Weights of a small GPT-style language model, trained from scratch on English Wikipedia.
Size: 15 layers, 4 heads of 64, vocabulary 8192, 14M parameters.
Architecture: learned positions, tied embeddings.
MLP neurons of a small language model. Each row is named by its layer, matrix (down: output weights) and neuron, and shows model dimensions 144-239. Each number is 128 + 24 x the weight over its row's rms, rounded and kept within 0 to 255. Numbers have three digits each.
A block is one neuron, or neurons of one layer that tend to fire together. After each block is what it responds to, as a language model described it from the Wikipedia text at the highest values.

L10.down595:148108122163115142134152147121144147141121137135134150101120122112112148128148156115153149167106089168186110095158141126173144123133141142063144152141132041091098145116134098137112120122134110115075110141089115153146090123115148155099126150106115101109140125129145120143103103118176127063
Responds to: Possessive apostrophe. Apostrophes in possessives and contractions (band's, species', wasn't), plus occasional word-ending pieces like -tic, -ine, and "for" after "known".

L10.down910:071159118102143134102089151098104139144142122127123115135124099126109122120156124144160119114197124153122090126115128133140134128096141101130131119098145149116120126103138129166119160149135136141106109128132133148149104152140114133126115133127176126115091094158136090088118134098122152176
Responds to: Subject–verb adverbs, misc. Adverbs placed between a subject and its verb, such as also, usually, often, then, generally; also the minute marks (') after goal times in football match reports.

L5.down21:068103160145111121112134137169095176147119121116138159089144164130142148118092154120126113126174188133129123147096122130174093162137128128106143105170138120096118143129163145129120120127109145130141166105168162092126115147139115132149132145140108136139174125100129146128112112089129121144
L5.down147:132141090128087102113186159121079104148095130092087087102117080150098163139134147157106112133143115126128121114139100136134089065147159110122142118116150066118142121096113124139109090163133155129125134118162141152122070133112130130090148140126150143119141162157108089132150139099105154130
L5.down388:140111106146166094119142119146134118142117106159107123103123109108110105115134150151134165152128152128123133100131175158114128177125132126110134056165150134129144143142164140108166157144138078146128149174158171112092102102136131149125162137106140116138154150136089065151109105101160096109
L5.down391:170135111156100115141107127121081141129160167159125130107137134125088145125111145130155120158082146096110148140127136120123096096146168140080111125133090127125175111092113092151144158068155126099104132162155098148136142107106091103143140141138141143157117129115131167128114106133154151142
L5.down656:114157113125106118091088136106132109133149112156115119108119147153154106102121102125145115147133114129109137140094126164149122122113147076141114143130147086118153174157170090173144151101101077129141118145117161180079194144103094161117143143148104115142115130143096142111080155137130147162
L5.down674:174127096129141107129132190124125080118152141106090134113157117155107109119143108166150133135146094172119128145157104114178143159097153120107130084127138126142161115134155120100164113171167124113161107175147153129122123109121087096130113134120134156114122106127086125206127129139102116145
L5.down764:148079110166109132102104157143082121117137112089126134172118155123123124122135097108114139118097140158112121121116137174140162163142114128118135114154131136111124151128132143134106163134151127145098091111100135107130096154147167087159121090148141125079088079170143132159087152144121165124
L5.down1011:126101126134102104143111158124134173090156150111129156099128094124116130144116113133164155149141158166160120111129129117102125111113160159172133119136121085121218130116120154128082135134142125128078146142153090128108129160136117139108147108191157129136165116127125132142115144147123099166
Responds to: Verb and adverb endings. Word-final suffix pieces completing verbs or adverbs, such as -ed, -d, -ly, -ally, -ated (seemed, ruled, similarly), plus the adverbs not, also, and only after auxiliaries like was, is, did.

L3.down230:147113063132079142136135120110137103181172136105111119161116125158151142102144117145136122157110120130175148119149187116174079120087190103143076120133158133109170112120150101158130129117134101133110140116140146158153136099124114150119155126108129144158166162126138130146127129113156127115
L3.down240:095130122140149129113156103096142145122147140125143155122093159123149136069166164124155106090111157125114092111150129130119116146122108167164147152135136134140144128126175117128182170106106147113112129140157123144110120110088101125149140168072123128100137138127072111140151127144088152096
L3.down261:151124126121107179129143149077172079144127158114117119160142135128165145119156148128140158149131150122116141097086113151136147135128132093167123149150102079101121147123139164084132117108128128113131150114130098087146113128113144127100113148134112150124137135114103140136174159137138172137
L3.down559:118134173127135146148177130119155138126102103163148107077117169153140126120126093129087118133102143125084133138172140154114150139087133117171136131144115147123085135138134102178122153142085131115083151158119128183060178140240108137114120111137101140134144196106108143094125117136110118093
L3.down658:112122111138149134105124126149140113127134123180095081096156097123090107147158102153143107137093123165168084109143144165149156125113171115126118094125146153125129122148196176143125119142087111121145088152112127102089140108179167118127159114152099155112131108133134109137114155147140102084
L3.down767:135176159150120150129121142105143131130133115105168149079082152079123110165112103154134094188158136121104096102117108120126187125100126141135127131110142120165153151151142073072108119143112125110116128180104129125160149110095145140129136137149125130071112107104156087111100110095153125131
L3.down779:083128150137167189098112139105122098154130100166123097139124129110057156158150113133140133129129133118084166101089146108150123098135158114147118147188121116126157163138113123153102154111140131065102084105144109114159104116129146104108166097104117116131098124097140136137125142131103108096
L3.down789:079129120128113098139120114098131135099121155152139150115141121123111122129140137109146093117129107125168097154073151143133127109113179107143105152119155145140124132125084179116104150149169120087147127122145119121115144173135141164120094162169116121133153133133134124133105131140129120166
Responds to: Restrictive/ordinal adverbs. Mainly "only", plus "first", "not", "simply", "most" and adverb suffixes like -ly, when they limit or rank what follows, e.g. "not only", "his only", "the first".

L10.down1010:104122141156088195132153107132132165116131133148148166097141114120087095128134086103139122098126131087111091127131164144150120108114100138083120090119114107112115140106149139130120123156105119146131143163136099156128119166146100108161100149120153106129115162143131132129106124126146151117
Responds to: Plural noun endings. Plural suffixes (mostly -s) closing a noun, especially in section headings and titles such as Works, Origins, Cases cited, and Variations; also plural nouns like works, studies, attempts in running prose.

L3.down70:141095121121124159146172137118133135152096123138120131159113148147140147150093090115079160125123164174133128143153118108171123124115129170148098114114181097151146140143163149178123148110137136141156097114119157146115148145158106116112150106117103119102098106120139135122119147120108131169
L3.down239:140142143126117151165133152127135117152109160134149146103145136144130131128170109108147070114150146119158129150124141105112081141131145123115159094144090127153115128106140120119155138139106133121140124114097166128124132137111138125150093114156118158153101170092161150139124147145216120158
L3.down274:089134127134156138147132132133122074117135155121152174158108121118179144101103160127132113119172098123120179112114111115152155107162144111118099157110131137108143173120133117118108134173146114115160091111100140074109117125113118150128122102097110156156107103154109104117175169130160100111
L3.down276:161161113150163135115137120141137091127087153126181160069168090094111152105134127131156112144145113148145130142096105168151103105121169128091106110137115145119131146104154116174166113120126134124064132146126093128111143130079129148101170092134110119106142102170107118125156170170114134145
L3.down377:124108138131155138129142128118160147137145146136173115123068091150093134130153159124143121136150129104145128139130132131125093149132159133100109133136141118094171151104178131172135146125109104124120110117137119131127138149113095147079133097166157134121168131113090138192117113094163122098
L3.down548:151129123139140160151106163168150090172103146170135109138147115110105140091125096089146089117127103110101120134152082155171111087116137112127131108137081101142151143175116133151109144082158114100139101068181116132137115101153143101135149129144099165174157092080120167097150117149144114114
L3.down682:167136114170102150163148131104109129138138123090130114148117150165177110120146106137057100171102081156141140119137150123138104115132148106108169105098150097125165177093114150142154122094127150139151093153133125123146130116125124115114079143127132102137134147086142153143166119156155136102
L3.down763:056112137151120119100113154149122102082101144104132098113118107099124102146126128181151116133130137148126091146069126135135131127116097152104128121112121133114120137190177134113153163142124117119139151184130139119085141097127136102120112109149109126119088131156110147128105167070173072117
Responds to: Word-final noun suffixes. Final subword pieces that close a noun, mostly plural -s, also -or, -y, -ist, -ure, as in ballot-s, conduct-or, organ-ist, conject-ure.

L3.down120:134094118088097148098101121112090104114171118168144126110118106111157119111189125123146167133126123136101083142119142114116122113153160129121176128173157129137170147137190120157125163110147142133122154155131131110112109076142141128102166134143153108126153141152126127120105096159143130114
L3.down159:130115131128146095190155122134144100136154181140146097126115143137136167128144119136121108087124145125160147128126138119100123148108152080127100132137130124123086111132118128075074106127162186129119110115150134143103109163131137128143121167165106144130121140119171120123164139119120193139
L3.down167:156132094108129114133143129130118123151127116161128145139119130117122154150117116151084152121141083111162122116123132160139134088112124127131069121112086106135133134162152128076077139162133155141146097143149174114163140118138135147174179142124104159054111132132151131132088132102132115120
L3.down353:129074112147132171162132125114141118139104101115129088091105138072140123144137129081104150112139122102138082121169112127110082102118130115143135145146158148118166135113170140128130161118124097122199129107123179154119138144109101185076153111122117133167130118124109137127140151126120115132
L3.down376:160111129111133121075158148115111154131128082144114156129123127119114147088146081100148116141122150107117130146167160183133169146122119137145098147157139112110135097148122146122144091142148106114110144125114105115083132146156116138143080111156112150138079111180149139074114149150129085154
L3.down460:152129132067128116111160105107119078131117094142146146133118163103143150109115125145183106140070144141169132101115117120148132117096086136129138146097099144136156142110169115090184100141109117165131142153092135147092143104162110098139120137099125156153139105115114125124096162111120082123
L3.down898:097107123142084084105129136111138153146113101123114112103125149114113157157154112106129125139137093102105100104096118094118126136102130140162149137132116127141119142147115125126165180129131154149141180126131153127139116081137092103148141110110177141087106126151134097108142154122123147167
L3.down983:086100101095105112131124156145145117154115135167154146157189160111144128093142102109168110138148091142141133168144153093129125085133105118136095112129108110123149120102121130120153107135161138145131165171101119110078094064113108135150125118162145115117153137130135106091117133110126104144
Responds to: Possessive apostrophe after names. Apostrophe (straight or curly) right after a proper name, as in Hampton's, Salisbury's, St Andrew's; weaker on pieces inside unusual names.

L5.down78:099118093058103110072138150121150064115104148173111138130173086133121140158133088140146137153117186076125168144121156118127168131133093153184091138113120114166134097122132108100119097128150141094149150118087132141125117154124114139125154065145128152143115090126142128130123132115145131151
L5.down442:163159106177083172114108122138111130141123121160135124107149154111135139167134142158117101102137125110140087114122112123142164099082101117076119121118125105149103134131133092118122112158094110104083116120133152175143148147136139078096130113129121172083155158130122104165111143154121145135
L5.down446:089139114166131171107090142136110097110143165109138134087136076153140123131118150144167132084132116149159137112108131145092118126124158130153154122153090158136131124135162097126160089136138116129118153091109109102155111112140138137094175108144096094130119164135125148120112152143137098101
L5.down575:115139119118113165173121129131112150096139139115182118145135149116113150109170116140103165103112086087061128136109101122149119122108126100089138093127143145123112130102090079161129166111112164116182146141119070164127096149139116070135156092120105106127091160136134146114126119150136131148
L5.down723:125164103097093126091148109145125114131093151139115122191122155138143078154161092109067147144127121153129152163164170130129118118096065099158117088115163135131113148108174101164138124140138158145141121124111106158147135103135156157110085141139177125121120085121113119136124127101137191121
L5.down804:139112127113156177168107118173108114092101151156123161141155116114137100179125159123161142136127130094109145118145116147148126189140139135119112187120129167133116115153153112093141121117114161122130132133127127136152163162164157099121137129115129088115105131149142149118130109140127136121
L5.down938:128117120164134123106161116111101116109125144119116146099117156100082111166113143103111181124157150111155126100168143199150099135130154139102114154111139136168101135180120179093147133131165093111145127099132165110151178137113108139169141142109112104126102127127149205066152130100122113099
L5.down991:119138109154128133149126088105107125123130074127140149122098133117149133134152098111077170148165098153153166126131165134129136150140091095171107135152157166108147176184129146132140138112139142138112095099144135129116137101080125145126151139149122117142124121114152128101149100159130090164
Responds to: Apostrophes and possessives. Apostrophe tokens in possessives (Hampton's), contractions ('em, 'n') and football goal minutes (16'), plus possessive pronouns like his, their.

L5.down179:118115163134175134134156103098153154127118095159169164135150152082132088139169146112112121116102154092142105143107111119145144129113118126148134125097116139158119094130115091101147133108124129136120128119102154127124155134168141104096203142139154132120139162118097076106142110114155107123
L5.down340:130122126131137149113161135113176118159136110141152147152161086127128159172133131123155097160150112171145155149107128115088103172130095123084121148139079062143121125126133112129175145129146145115123110124149124116145131120138147110130135119137150129133141129112093138128116143132121151122
L5.down360:082131134142128144163160138121155138100112139172066137131099162108129148069142082125094103106082111118158160150119109147166148120089102075093134119142143098138108132096139087159107168145129145145121105082139147132130176137134146124110092133127115154150105174147133124113139135155140093149
L5.down455:111104111123100131125105165148137137105118145129109124127125116148139111118109102120126138141109084119160126148129106125128120113173167106127125102089150135119138117086126090154136162107134113156127176122127128097135164093148155157149092143125159122156133149136149092138160172130164140160
L5.down530:138142155128161129125118117125171090081104189115141136146162133126134141117142138174113106156162107122148169123161122128116104116138103091128079191137109110090143085106136094155121144102160107094138149113165130131107181126101127171160106152118130140111126143158102139144106132126128095172
L5.down560:128153114105155089123126158157155135149120140136092116093129103129126136105158085122120131190154122140117117102099112155126102151161129122120124114131123157109151158117130138157130108127158167120113132132130069190138115172146106100111108136137134146100151149133150126088122162130153141147
L5.down617:124096176110169108133108142153166133180101154096157076107106137173105124138123185111115157109170112148149170142131129169107140138108154115147120125124086105098155104150090174078122148166109159128084144138133123106182164148103116128107126108143163141152093105152113096120153134128138116134
L5.down738:152126159090147147121142104134161126115111139139149125149146155083145173149091093107131107103176131127133136118113104149124146150149083108121111149121144122087128121118122154133112169136151123159120136139126118168149160119101106150180143081164121129151108122095107090110103097099121153131
Responds to: Word-final suffix pieces. Short final word-piece tokens that complete a word split into fragments, mostly -y and plural -s, as in Part-y, monaster-y, Science-s, Paint-s.